config.yaml
n_layer: 16
vocab_size: 48673
rope_base: 10000.0
init: "normal"
beta1: 0.9
weight_decay: 0.039
batch_tokens: [131072, 262144, 524288]
seq_len: 512
doc_mask: false
train_tokens: 1328000000
MLP neurons of a small language model. Each row is named by its layer, matrix (gate and up: input weights) and neuron, and shows model dimensions 176-271. Each number is 128 + 32 x the weight over its row's rms, rounded and kept within 0 to 255. Numbers have three digits each. A neuron's up and down rows have the sign that makes its largest values positive.
Before each neuron's rows, "fires on" lists the tokens most often at its 100 highest values on Wikipedia text that the model never trained on. A number after a token or word is its count.

fires on: "\n" 32, " (" 9, " was" 7, " |" 7, " Division" 6, " to" 4
L6.gate969:095137060154096084143062164136103120097143178157137158152119145136088145175119081072195156135192148102096175150129195138129103133092154152122050096121139156133133151103142147109160133084112125125097094140181125118103150151139143135157122070106169092104134112124133104138088196119172105170
L6.up969:142133108096131135131117145209142095129111134173110142095146149134146121128123062152171142114141126102138113136098156183191112093125079119119100092060128141114112141164199119137150112175139121150139092106139092098188109156178136164109141107092167093082116102128158086171099183069103129171

fires on: " ==" 17, " well" 17, "==" 12, " United" 7
L9.gate77:080136137099141150128131146135110149154141053126123130100119077106120141059140171113076120166098135103143115120114073116155106132110091164093098149158099103132107098185094176146095111127092209093087186122165078065155142077087139202050134115106084117104119109138093104175117186160146091167
L9.up77:107130143101178100116097165155151119061174124160125186113084160133111104178183150145092231145086159138144146146088122124073112102093144126103130118133137162138149152098150109124182113144123150129162190135095160149153154134120055118100143205170109092147168090164113178104173142109195098094

fires on: " |" 44, "-" 28, "\n" 19
L7.gate856:106138164154156118121109135102083116155108173110137128163198084139156104101142128050114110166182149099121190090104132085143117163165072124193164183116130130096202132158149102094142112123136112108200176061178136155124140141130154141098124144116153141105119179177129197122151074137115121120
L7.up856:130147149139143137083148179146147096134072093139213201083185065138152120183111141128107139132182120129089152138142156089175156135094113105127127186116132168110181162073079119118148072136185186116149169155157145122102107169126145092091144074138136112133120177156156145149166100191114103176

fires on: " of" 24, "-" 13, " the" 9, " =" 7, " some" 6, "\n" 4
L7.gate1426:090157157122123122200198117184146086115160171095124147157108122171133117156113138181145156098140044149110155103136154175106132172111096130160098120092148153139148171152050123077088142163107127134180174194067077157146094116173138116124103152118119163191193127162096121092045132152156144192
L7.up1426:123117152143080141166167103098121136102156141091135158193170083138137104136155145136154169150170097095100129169150124179085126152093149073151128083083148157158113097137106091096137137139145121106144167223105109161143193122170104091132118154144113123168199137119144108138136156165115078122

fires on: " |" 83, " work." 5
L6.gate305:147077143083094113107134127106120082145097196135092125169125159156125175182152145156170113103168105097099187151095133150188142118129095162149104079182101149158156117143145120082118079084120163106161154125176108153179120136139142142165139133105096114100105155146100131127111169096081106187
L6.up305:136130107115136142146072135096092137130101138124097146163150120177098182144173180160155105156104049090097194160123072111114102094091091146198141097191167132101165162117140133113112154104114156093120154145121127127158150078100154157085163079131115124102115154119169108155179141099104145131

fires on: "\n" 51, " |" 12, " in" 12, " —" 6
L9.gate293:121184119099073102147155097145125190057119080126117170074099190172183150147069025140136115118116043118124138070086107154103139143186131146170141158146097098149204130099146135116103122105087116195149158130106118145133144150156170150074100110107095090145134150142127126156126158072165117151
L9.up293:100163111110063138133151146156085117072142061154142140097152213183175097173104096074105118130146146122156106091166187168140175128215146164082092107133043122117082111157136120168069165062122132119099116095137097133144155129103132126149094134125082097072129102176116140088077097106136138151

fires on: " |" 52
L7.gate442:167124165118092088116144156134061099177190113068114112127178106168169148142090092068119143089147106149145183166147145110095105058192134114130194109079070141123146126155135070120103171136129132092131147136111122149127151098151115138123143155160141162080162130134141089115055133170148067107
L7.up442:105119079212159117137151099143077131161089102126122175122164148163167125080116105084202098152138154135095171081124151081147102120110104089174131154134169109117175126113128140085061077077199141116064117122112149158180161119081114122104125091153056094173164147092058131120171093165064092112

fires on: " |" 75, " 2006," 5
L7.gate837:157167110125164165096176144165183149145119141131172132101139104175090085151117163118207148144152136097151124130126112057127129123147160120090174054117121140101122109147212150088073122151093058103158154133097173100168179117158142150145152113113143072104065163125145144196130109135163143122
L7.up837:134184143137129169106120153152141179140094091077177095122104150129103105185205106042142157120076160130135122129087120100090070160106156105110166172109125146136152152142141137070155149139131122160103163082088081112097123150105117169151080067147172128134140138086118089111146121113141136134

fires on: "-" 23, " and" 12, "===" 11, " other" 9
L7.gate1242:202168111086118124083132106122142070133125119110078133047158140170088121109117103129117099136146122170132156146118089157091122159180070122138101086105107114066095195145150120124128119171139156127184130119170149098168086116148128105111173148136150157150145102107144158130129115165069126091
L7.up1242:170182108122098182096135093171115142105097114120175182093206088125084164138157170207159187149133155174167126095144086100126115116175087146130118122164123104135118123140061124135106117130175152107127138096126106105100132138137139073131165124134140131171167123128170080097159116163105093158

fires on: "\n" 62, " |" 37
L9.gate1593:140168126120138161128169045140111153149157114115177119102151200191125148147136180176141158077110144126130165132094107149189120133141152130099145150124113074098150155104150109142084143100160161097168148121100070105154145121071195135135136102104119119069107134149123166078112119060133187164
L9.up1593:167080119162154129109147080138147162080114150116099078165215100157162151123114147100169130181181111132083108178084098107115169105162125146142118116129158105176151128166123139119169099160117098118135161159095153126160122129187104128116189103109148115146092148114153139176127127103115109104

fires on: " of" 55, " World" 8, "b" 7, " time" 7
L6.gate1288:122171137112141151141073090103118086137172117085093103177123135117126150128110084117082128137094105163112173064143208128064091103192064099152167139132121158162084101081159128111164153133150141101144153097136150121158143149147073156142119144126182151107143144117113111135145177133131124104
L6.up1288:157126094114152099103173110142077123131134177132094122160095083160135103170144163120078090084148133090135192109098120063090127147122139105135144137102109127154142132141062114135142101138082173178145081148129065093135113201109109079104149155126133129159131146100110147127152128153076039113

fires on: " not" 21, " is" 10, " are" 8, " as" 7, " be" 7, " made" 5
L9.gate1099:128155117111133092101184128104126144121046130121131134058149127133133124143136078160147107128137140079162144148122157118091051094122109149209128099185103148163119157087107112128173166139098184153193147124154123136130074162109151105108119116121089142096206149163097026168145142154164107100
L9.up1099:105130115114102126150067160154139127162088093139146129154116115120127115092152139167126176168086131175104093137144085170139126172126129185140145132157092171159119206150103160118130185116086129111170166158120078137142117140153156141116160150092106165101169156157153090079080115116108084126

fires on: " for" 18, " as" 18, " with" 16, " of" 9, " have" 8, "k" 5
L7.gate145:209100117119110155172150163116168110118076069130114164171111076071160163108103117072115118104138119142094062099100122090137181117138152081177135154099142109061149171152115101166162125136043152123142091096100081094112102186049212100093143151113062145118115093133144124123131056190163149162
L7.up145:097099102137102131134106155107090181115116141175141118113117142183114085054099132160127174192082207132133164162126109110084153100158167102088131126128089174123114177137113119128171145154135151108124155107142138121130096095161083062055154093209162067095108162089130128118098117165133173141

fires on: " The" 34, " and" 20, " the" 5, " in" 4, " American" 4, " |" 4
L6.gate1172:125138130119138167101083138165110149141128156114158194054135075146195098124088127178142139148115138069160109153168160103109154137130130136079114102161135132103108103176093093080096092135110160141166132126128119161095105136088126142089149115152134175091072166171121175166099124096205125097
L6.up1172:150125123144101176136125151167101124149109161121103161125141105082185154110082128123105110114074137097129148152149161160152134112157068158124133112108105078113164100124142095136108132093067106112180106144178132111075174149096149109138097099127085196154130113194152115134108114087144127041

fires on: " |" 30, " is" 13, "\n" 9, " are" 6, " it" 5
L9.gate414:139100084113127143155103129152133150096158158107137151118114147111129121176141112125117109140079134119190115104066172113144117139155076170125128165159046159160200101110116135147200109165091150087122070124181161126078163126079180158081198113117133198127129066152111097122108117141108121131
L9.up414:138093134089126120134175160144131123106116111167152107096169159197095120145176167132143128123075042196164144184106090137163201150130167142137138077169084154111142130123127150086169129159140087096194058081121196139041135145107151163082107117132112151116163127134166167200147164155110158163

fires on: " |" 35, " in" 16, " House" 10
L7.gate1192:062134088166100155114126122149182156170131092116121126156127161148105118106114166115149131123210129169158090100114148173114142136093173109092084108114133139091150134137142174100088090097145117189156200117143108101162130145175126143122098216157157099169110112102137141150145101144157089113
L7.up1192:172141089136118194063133094187079130090116149156140180131164076132215120102085207131113103175086130197121152151084098125147114165111116083106104147112146137143182127154116125125147137141085120062151153133129167145164137083058119141142125166105126145154100107135098103052152114122087163091

fires on: " and" 54, " then" 11, " |" 8, " to" 6
L9.gate1464:209155184154131156099099112138104103117158105150142118129144084170129123122154171157170102120101175098114186101093154109080128133118123129143131154109129088139072112154100133096117107129161105102122087081125194111051116080131130115135041113132167209128108086135133121132069102145137115099
L9.up1464:129113130149153090136122119086184159130144169167137110157170157167142137127158105153108124122150132137109172099149042124112147106155087117106123099153151071181104127130157129120148085213116088136117139135137148130066108171145105114110087149126163127178135148126100061118040132178111133120

fires on: ":" 17, " of" 16, " to" 7, " /" 7, " against" 6, " |" 6
L6.gate603:138137149199073138149089073080118125199151062131125112143136144123191115117094166116144185134118084058129117151099158125099156132097183135109058179115120115135119066056129070129107120151160126175141102122115140162155030094111198152061129096146114120103148107120135120130126140161148173118
L6.up603:211189086156136133112081077117112123138116111121121152100114093161162121112079172172109199084128125060160136130135082076081090111184122066151129059117102136117113136093109100103093097192132132161127100052122156138113155123071133171116137136036125152092110128092078034097091138127121170093

fires on: " and" 84, "p," 8
L6.gate398:137104120127166136107066099121155130107138163113138108075155116122128113135099124122119107119063143139143086157068128080138123094148119163129163111155116182127121062137122138138142145086082162166106099116107112084176182132089143123128188147117156136154129138151096140109121142144163101169
L6.up398:132122143199088112157141158129149147172120098124120159109085113125098150057124084168137163057168138157151182124205103199129159114149177081192062125144080105210129183133116121101135109137058101107114115102158134152140120167123145127129135106152126112141120096147167133172115112133109135106

fires on: " the" 32, " a" 27, " he" 10, " this" 7
L7.gate857:120121099103152159139146086139078153060133168166074132120144099159115147084154081173066159101089137077126107134142121069149078110111137107103122099126114100123129091074153113152109115146156076136127142079137103167064090077098177120158129113104134122145091155094134082141119085164134136056
L7.up857:113142078081105141125111134131102144130105211159169127166143106119148112175152098139087186101111130122122113097142152108116135147131160102146156074203158140112184084081085149112163139182090112086136115078089141107122108113128098090129101123193136119091083148153144093140073062104129094112

fires on: " and" 45, " to" 15, " of" 7
L9.gate1002:222152152164107123132140083108114183136180109069110125110152098108176135111118128134109160139101108115167148165140150072125102120119092132149150157172116125083131108102181103095093096135078127126158121117188121169144136071099078167106165166135108113075163187179080121103099112095193076072
L9.up1002:205134126141174094116130121154106075122086153134127162125127102140098125090175082177106137081108110157188152161150118161083125095142175150122136089151088039145119172149161153129130114138048093173163160118181111146141129135080074123144117178058122121143082154119154113117153173151120123122

fires on: " of" 63, "gl" 13
L6.gate292:077144161122153127137130154072109173125122095153123081130109119132185104122076137161161123145160092149117165103126111083103146169070163155097101068146154144176132128128100070176133081195134140133072112150150113094137106104144100124163118137153160156111096073155113091168097075136092175142
L6.up292:114106128126165081147111123145131099148116082164110131173102107094154173161104124113147138157164084107138120120119130123140164095141110084110136133084137157144167150117132119139181159126080102113116113162108166096085150180130145083101098119111091094074116088125137091160133150115129147164

fires on: " |" 52, "-" 46
L6.gate517:173182172095126118166097131104111141143150136096161087041118107152116141120131128132154126088099118173148110096118076094178140122143141132128152093160056132099217148125109159073127130111109150122114157127135064113131147139128114126157162136101130056111146113092158168176164111086166109152
L6.up517:120142166136119162152142121122151097102165109097136126145132121136084161085135143119120191126152092112162133136113084122162113093136129122148140138167186115162142135173163115100177155080076092123180082141092079129126116158103089170179165105118079039161135161145109160102155145123124132113

fires on: " of" 28, "g" 8, "ung" 5, "-" 5, " g" 5, "ing" 4
L9.gate91:111131161112169114170149162161124052119129186133139162101188127196062119152111160134102167101078109145090164103120128173126137133138120106106155152120162124141159116163065136125106123139109128123105124151114156115206134120159154096072148066165141132112161118167166105103129147125161168083
L9.up91:074162181111128114100089129131113125097138140147140084161155101160051076076092081093145157131089121080163174161142140109079098115124131091131137114118119154159159049135085092152071088096145102092113133094124157157189157142104163100132146111148132136138082143108109142184136070079118114114

fires on: " into" 28, " from" 25, " of" 13, " to" 8
L7.gate1292:122129099071134132119186116034042111126168065208148127127114158182168153087108135181158098085154130070182146152097104111089108124111189149075117105142146174163172106109097072130151142113131065122112127128122171107106147084145123091137112078145133139153101090119130126180149116121121133171
L7.up1292:107066141065151113091127135092153103087093088187148079186083178158142137089107099136140161104088085110162145174173121163132137123116104150127150136167117077146202080111095110087119077156129119123136167226140154117110194114112147176174071126155122118047141111122096037165122156160145116156

fires on: "|" 46, " |" 35, "\n" 10
L7.gate1629:142130115124140148133086115095094117151116161099110112180139144100144085125135166130090161164120129157129148135151139069131071174123161158154064168102076190092128091175102174124196146092141130209141137158094140106154094199109072129125149154079167132120113136096180129180165119122154148063
L7.up1629:111109074140134099111120143111149144126138092091125146133140159119138140154138084196173101115139130193155152168108142154109126142124135066109170129112112107140119158179170169202111159117101125191163091149146096177115143159153132131104125112172149124124112112164134058083117096163165199057

fires on: " a" 71, " A" 13, " first" 4
L9.gate563:115121106125155143154174158203162120125131206096121090114124155160176154133105126151106126060128143105054124159191151103176100103138236106110096148131154124117170088144168086139105083118126181162114128111118108182132157150071147069145135091109095169145154145118118122116112096137181093089
L9.up563:131144088174106098086042068140146164124067152102140168124139101143151173092158117116168120144069106137215176090097135141161084094136114128133126149135113086103102146102107147073199203130102139139148091100136136042183128112126099099115089201100092166113162117094115155145220154145157118112

fires on: " of" 36, " with" 26, " in" 15, " on" 9, " by" 4
L6.gate371:141171120179086059067130138205134118156093126106158122071125109085142098136121151113085091157122099087083138116113084101125137093190145077139156122097118133170134109090096020181114160137119171109109107155073111122183142083139164088125106142127143161042070122073133116114152160144137148189
L6.up371:164136133198105126167156132135189097127093123126149108135114192085119176127168115110114113131183137076172115123083118081108107062152200105132130133097143115168120128043125104179132153148096117128164117215075147121176148135098120147164128163121115149134126094126098140127154129104159132106

fires on: "M" 26, "F" 14, "T" 11, "S" 8, "I" 7, "D" 7
L6.gate622:156131147055143124134159103119137143157072127115179134208095082114110100130120132084138151118143158159137142104146088172115188159099177133104136119145137146126158166096167130137088153139101190163140147124112102142073131122134140132114164146154129163107170164107109125101191178159104158151
L6.up622:136116097169119092173126156110187150123081162158091115109149086106143115178150117159114131180114210127098147110106084119142105141163121140087122123078103119118080130122126127114170073171143119144080089161102091090112109137137129151120107147148145156126117091096140102103180128135131117152

fires on: " of" 41, "en" 7, " for" 5, "es" 5
L6.gate469:086037138087106137110127129185165089138171135137124189138074144108078183154143122112078097102147118193154127114113139126125174089113114173104105143109103114070175141159151096156082183161144127082161178170117143160140132083024096126135179147090146144102150143120087089109138085147096094110
L6.up469:138015160065097132125169132151172103089094180170161154130086111131093135186214128109053134136105176098157125181102108145170111194121159105102130162106173081139127150125090158122138141163108094042114126122095157107118156108121127094125175133092140118161148117139132119169131064088166093104

fires on: " |" 52, " pro" 4, " at" 4
L9.gate62:122175108070161156153148154105159115055136145080131114117115128167176087077112118183234158115106111116110117107115132068149102165123166129126130138082129102102092172142170122066074161136155093151222160181124132120121097157177150131123100099099108122168142157140147163117122102093191130145
L9.up62:109142169137123111121149134151123106130090188174130078113095136121117140165188088142157135142159122126117094163097145157158118146122136127076094135124101123138106098082164172080102183135155185127059147158155107159108136116108162152126174124133118156105160136113105117096087117153144167108

fires on: " the" 38, " of" 9, " had" 8, "|" 7, "ah" 4
L7.gate86:068157122152149138149103146182143160207138137074092083143128101134182098176116108082159118132129147144084105111116110138046096107132149144115141083083122171114105119177154124085175091192157130159169127178137101121148075177116161136168143115139172175051090117151113103070142109170187116120
L7.up86:112129135168145123135145127112135130100115129097128096181153111131160133115122127129150105108103098158156058142128146098165191112095122102115170113166133098151135135122096068115165117116146155159105147161159133137094150157132130110131110145212140063077081072114153080085150082098123133119

fires on: " of" 52, " for" 7, " and" 6, " by" 6, " to" 5, " By" 4
L6.gate158:117141134110127138078133096161153156108067142128077180144118068113152146092166089143150107098163162108243116147159158132135075138140072105150146112109112125106175178124124109161136216150096109147136134159102167117107145161111137118081090098151166145123111155149125176184136071142188127123
L6.up158:149041142140098086199143134159136160130076100126141134132122144129132119081144118110049124125089134145167119159136072088106179138107099096153070126144133167128224154099110092088191201175123157107130096124120178082143128104087100124101076147153187080189143128172150106204141094117143159169

fires on: " |" 90, " from" 4
L7.gate1577:146172141075098112146218148120112148120168095119143107105160133167107073130150149130173101081084113142101118134075174126089104125206143115110164115173151127126115119104108050167098137108123124117151123114157145105119162141186137117119089118151116107086092183128129157166142042156138103129
L7.up1577:117129141151100155136121127088106123070149090122145169134201134149110177147176103166166165188151081082089094177124145130131216135148071168110139057174105071171173144152132058092157116095140140125119090203117126124063123154118042123176149107108091089163149097114137100137122149109106116158

fires on: " of" 35, "\n" 11, " to" 9, "," 4, " married" 4
L9.gate862:079166151084110146079146159180100080089129145139098133131122070096086169160083131083120149138117175103107134201156153126101115074149156153151111090172107153130117159128211105135093175172120199093150068032110143174161157143113177128116167120122130154112126192132139159112148119136180136139
L9.up862:131127101126093090149092102108148123161055135167149079117143141168116138135116152124157157107108116105193114078159143128138110118165132143164104064099109108111097178121123132123080118157151158169136179117130134103134048176050146052103096089099083125092128160120197107193146190151146098148

fires on: " of" 55, " |" 27
L6.gate945:166151091091075097120170154107131101084123116108115102170212094124165126128077174091132101105118094122052040165108097100103165095103115100133187148101081148044197090153149069071116186111168156115190144141166139149103116108108128137164155149171082200125164162148106136105124123075141111120
L6.up945:168087026089141107086141162102051085083108123104139171086191124141127083107100147129085175109121109160146166183067117102132178138158092164136138164068125071101166157138141183079041133148104155155115133136138179132142114153137144187153183169079092164124101093125135113188089146080159083111

fires on: " |" 77, ";" 12, "|" 4
L7.gate45:129107087057055138159135140133157144160161118144142136091150029156169129149112139159119118113150096089129122130094136092109107122133124077131072097126138070142116119086177098120110129104184179107115118150120140106114080122096125158091124123110169075141155091161124108096086146137092107073
L7.up45:090139119139094165103125116099097156110114155112098188114170099149051168122118153151089152175115097110097135108115107053145083116123159095135187105106176117080121104102135129125160149145110160124132137162150072156122093163126155112072175089145136141183137121144083082113190124069157151161

fires on: " and" 39, " the" 20, ")," 8, " well" 6, " a" 4
L9.gate455:146154097158148176109091118167065207130191147116167126105202068155068075115164049147181099125123112128122089150151120160154128098104158114121140138148131136141117187119131139081118157131142159116115117106074104098114136081145103106140133135117111152166139149116107072079171134114087126066
L9.up455:149108120090125116139095147114096153152173145201127155137193224161170115120109126124068151166121124138081139108065092074181143146091111103116114171127105128152144113182129155169138164108121100132227148105095150133151137111135106115146132209177121162101105079156156093119069148150140077136

fires on: " |" 59, "|" 11, " Liberal" 4
L7.gate1338:094131111118172098116131139083060110161154114118128133132148163171116093072060103082163148172094160116117144062096173077070134092086099133144169093120135119130094135225191120103173160151122142163168153135136080090143159161135159114087154067131117107128187116105187126126116147116156127130
L7.up1338:125122127149118143140147145169120112111120158145052140106093173114113072165152147148100154127108139165170109080150150116099129033146157116191140168101113099127085098176122120131131149136131191060141174164122165113136209177116131158122161165235095162109117116161158120105089130110105117155

fires on: " can" 17, " may" 15, " where" 14, " do" 9, " does" 4
L7.gate1660:086164161122150120136060093095119086101105130137093137136179140147080125091124102112120077152155086095111132151130092116081132179154099138116093039128147123089139121147119135091113130083148176191124086148114114135106157160166148133112190147144110076085133108185136110147138134163154105109
L7.up1660:135140140178096144055101092114155131091121170151154103093151096113147135138161096099172109121131117133130089108141118127094091132157097168144182062136168102132159146149096153085133139160081161162120131036122072113053133142141202132101141116137113106109121121126151136154104140104098082118

fires on: "|" 44, "amed" 7, "oman" 6
L7.gate923:101166102106161083155155147091082052090123084137170131108156124150080084112118106145140122138118109123107158076143112144115074106060115119119161068105132086120155151154146152083179094143150134137169172149107099156121122205171103130083109150128117152050147118082086113187144169192156083085
L7.up923:064104152176100129179085112144187123103097156130119120214133132122138182116133132091133101093160109191126122152182101185111093155136086187137150161151127086131144119135132173152112118110126133122177091166141131135120140171149116182128125123189124094156144089171147124097102098174182145086

fires on: " of" 97
L6.gate1590:068176130175126095137104124088092130084105131165144167089096070110147139122166132140117147162088119110092169189142158146146105117148107113158148054134154105171146092172134106123185153168147149172143152085122129159140101131108119113105118156130122152117125128063119146094140105144131161119
L6.up1590:145167170176151126135126074120115044134129135131073131151120139082168093136051142105150151109152121112113112087083144115113013179142125081154100097117185145164179187152071087128118147171108128116118135149110126117138134172095137109100126092122070150081120118143171131101180092138115147160

fires on: " and" 43, " then" 10, " the" 10, " before" 8, " while" 8, "\n " 5
L7.gate927:184106133114115122137056084159136128060105170146173151062171091135133105125133137140191081167146115138114082186110095111098162170106110084134119068188132119143094123125131124168112081105121073148122161134177149078132097141131169131161161122162147122133134104118159096162066141121146117153
L7.up927:150132058107114101214138152079105119112140141125165150136123181168143144144100101160081176126069166108081145122127087112179138119126158128126130122173062082127142124117165149139158080123143143186183108115101208127126106147104148182176062170146157070160113170082092112123104092119131188129

fires on: " |" 74, "\n" 17
L7.gate1061:185110161122127118171113055117101191093186139132129129157138108117080136090198154170145172114140115159117141167137079113151131155149149229152094209105110095147208098141165141132156108139109102111134103149133113101113195160169140156122120102120084132076137117130107132140137079074121171156
L7.up1061:138155162199086175146126105120117192074170106137118112187138098111130122087139154141131108130110066118112164165158133124109126126101176111201140136165131138132179121076098178070180166130099157122118173135094152144148176168143127188032130146127089184106133123136072123179086139100147192216

fires on: " A" 15, "a" 11, " a" 9, "A" 7, " two" 7, " Two" 4
L7.gate751:124129132126129134109145171192153128143132140145085134155165129077147091145079172096140132124137135096094149149122204148117121127104141143083131133081138089151157044113116171098145098085149098098131176127192143064094161112076062153094123111131123133122148162116102109143127122158199063128
L7.up751:063158107128084111096063141124155156116098138146073184135101118158073122112088086078173136123160175167171155092114142130094181158078152144111110104131136090196080101104113147113132126138164143132122121126077169149135138075066133105093127178176125105133129150209107120174178134133098133146

fires on: " and" 93
L9.gate743:128161146118124138163135129137100111182142170100106182096142155146126161121175150139150130087137156116114118153174133102149099101105113140050094165149155108115128146091108121077158185180119138135113101092134162068128142134140132150091207127130167093111171078158159091133057157118184140123
L9.up743:114126160173145095088138127078208089141107127054118105133087143121112182148171182143066054101164081135168132117109089162144124158099129120135121122131165124159047162102107150037119138122128193094132116057170131157102123188170120135122128072160161124089177087097120164152164161095126113115

fires on: " |" 65, " of" 8
L9.gate57:077144084107111115148109093170169156078064112158118147104142105139115061165098090097165175127103132140130149113099137136111107099140105142108162135141107078174158150191088130128139172126141174067102138147087155079157188054158123162087124161126094148151173118109197120093112101093122106123
L9.up57:145151152135164100157120094167230161156098118115052157145129180150117130096079156115162185153130104125171062165099133087152094112093156084153120169018172139174112161125119153158159120131083132110088175147141179103142210137135159113118077141083131144101156110114135137133179139081160143141

fires on: " She" 27, "-" 8, " a" 7, " won" 4, " team" 4
L6.gate1704:105120081116144113151134177135176181097099178135136087159109130156119198119189084122044114149115142147138145133155165080116154116110129143154106128106139114126089120164156119125080197141152135125097081138163156167093157173134185125148102130097066155164114134161090132127155127054149074085
L6.up1704:099076096110087157122082078080130119170117126062132111172089092172112127104120120087087128064114141170124111109148178103120067112140120111097139086110098108129126218102213136057108192122109114124157156098133126116116108105157137085082126130144075130081100155111039152110121103127124110090

fires on: "\n" 47, " =" 19, " last" 4
L6.gate1059:111120125173075119150102128113057116144098219127134148139161129117159128140132136196133149093124104197112193185148087121153088135108098123115151093154162101083162143119156139159147146117115216112138145144235065158140132121142162076111108120081190132113140150095104097123113172096086117117
L6.up1059:066107074140139114161077148161130119117101202121090117089126112090120174079187088160189174111191069154121131212113153173162144099140080109125116112174143077091185118114130135158167135154122122070145133158182152127103143130114227137116149082136154097139150107149079136081125142088129108171

fires on: " of" 61, " which" 7, "o" 4, " and" 4
L7.gate1205:059151134099104133143122136171128107168109183139134109109138104105138125145128114113170170133134117167144165105137114122119108089140118110144071157081092114147156191190054183116104138203161126108150135114104171117108150126098071131111113114111083167138119126153208091176090183119130096154
L7.up1205:128142138161081039129060146105132080127089115106176114166053149162106137107107176145083139055099161106201173064146128112115109102096161075115172099112142127149105197151122160097073177129133162078097098197132112136117134151138180082148098120137122119145087079168075076163087099114179077130

fires on: " |" 100
L9.gate1035:137166135145168123110108147138178197130111127099147115114136057153160096151176145183113113089126118181120090074118009126096087169095122119154159114132125103110192126136169177154180104147151065133183185156138129129218042166173139125121128144092137158149097138114167124134100112100186103129
L9.up1035:157110126167167083118185092158177109167125089156161142160096179149073087199158130149198140154152060121123128110089127099106110149116163051128131236140089094125149086082121081143155113088140147096082089092140114069088176166151106141092075096145098163158135102145122127149140141065125123102

fires on: " the" 19, " such" 16, " he" 12, " it" 7, " The" 7
L7.gate1455:075100104114135147107164128074135120093134160193131145141178127091092153081184159128123123163166103090136109124141127108139136121143194087087086182179120160138108088122086151136141087222132129100198119168123100141112116161078116119138123145104188144123140101117101133088124151099143150115
L7.up1455:169121124108110114165120104109163097155171190081089168176123149157126147110170188161114139130056112086168125141173096128161106206168099112106152140125101104190058062131123103079139120147117099105137106135149073162109110156116089089110160121059162154122117149107130096107136108124095109111

fires on: " in" 40, " |" 17, " across" 10, " County" 6
L6.gate1580:118149117071150084142202155086171139111156134167130177169181139137123105075094119124137118165108163135152132128089162137156112154110146140094143116098085163102110118148177109168078067144168125154161125097091149196120095128135120151156131175114107111171052163138129164165158122154114120085
L6.up1580:169112166098161185105157124155120135150147164120085119092170140141159132109105146144118207113166098119090191123071137116167146131149113076100092191110122112163158139170118133149073120119097164158127153158127139164125075137116164115156114173114126100169134142127071111196131131101061124118

fires on: " the" 25, " he" 12, " his" 9, " it" 9, " they" 7, " there" 7
L7.gate433:122125076080105202097134120142140102108144117163117142198166127090099158143153152103020111143081127119078145122162101060153148096151087118123128123141154096140062080130073168127150125107138105146143097127111051163145184155108128131117146166128109112159123128112106116109142139130073124114
L7.up433:132132128136138157144124095095200182173132170120143091141125163131160116104179166123122121126086093097189126106158152139119140138106073084119159121154179183149087128153131177095207045152095135123132132143120096120064164118106090062139116125123113120131120150087123100122120170161123098067

fires on: " and" 71, " or" 17
L7.gate625:136129118083072119112118115190155117116112130101138116162179028166171107150074093192111102113127135119013101165193125135168145128088098135119150124139111112122161145184088077094133161088153127147140164115100174073153140163134186092103148126130123110093110096103131161131171154071166104178
L7.up625:119061150162066100141164125157196152147108100050110080110083162153094134165123165129114091086194090104106103098083127110160125160156140136124147116087125149146165121115123142059133128207098130121075121180141171098137129128140120108124186094127073113097180101155097129137145161085097107153

fires on: " |" 53, "15" 6, "35" 4, "25" 4
L6.gate1007:163093101104150161144206103149183180091172110156120166135105136172142106135161095126216093168151140177125107085134134107100167130191167136174165146147142122113112158125150125134117169219194119085135153117117176137089104108172181117119179147081113146109142183056096109126121173157167169086
L6.up1007:129106112127139150152205105206198146052138120142104148065120112194138122115196111156182095183112111170129098120086157113122126129139187080145106121130101124105133126121140157083094111181130139055090184137175163142101076146130115126115154124103150149110223162044064119136163172113123151170

fires on: " |" 96
L6.gate118:156161131129129114131103115095127085177138164145094123194051120121099133206165189122095120111101059155148180160136105131146103067074057178127132104123098129134123160151191085089129153107116137155030123154120140142118094137134182088125094128090101097092132170107087100103125123107169087130
L6.up118:151118107123111134109091110099148161153171213168102116139119153123145143143133136108130090134131140158136107089105113110096103102100120107172120071120092135122185097170172071071156135112113100131074150152106131101148149074128086128121138110100119105088139097163171060127083142074119114183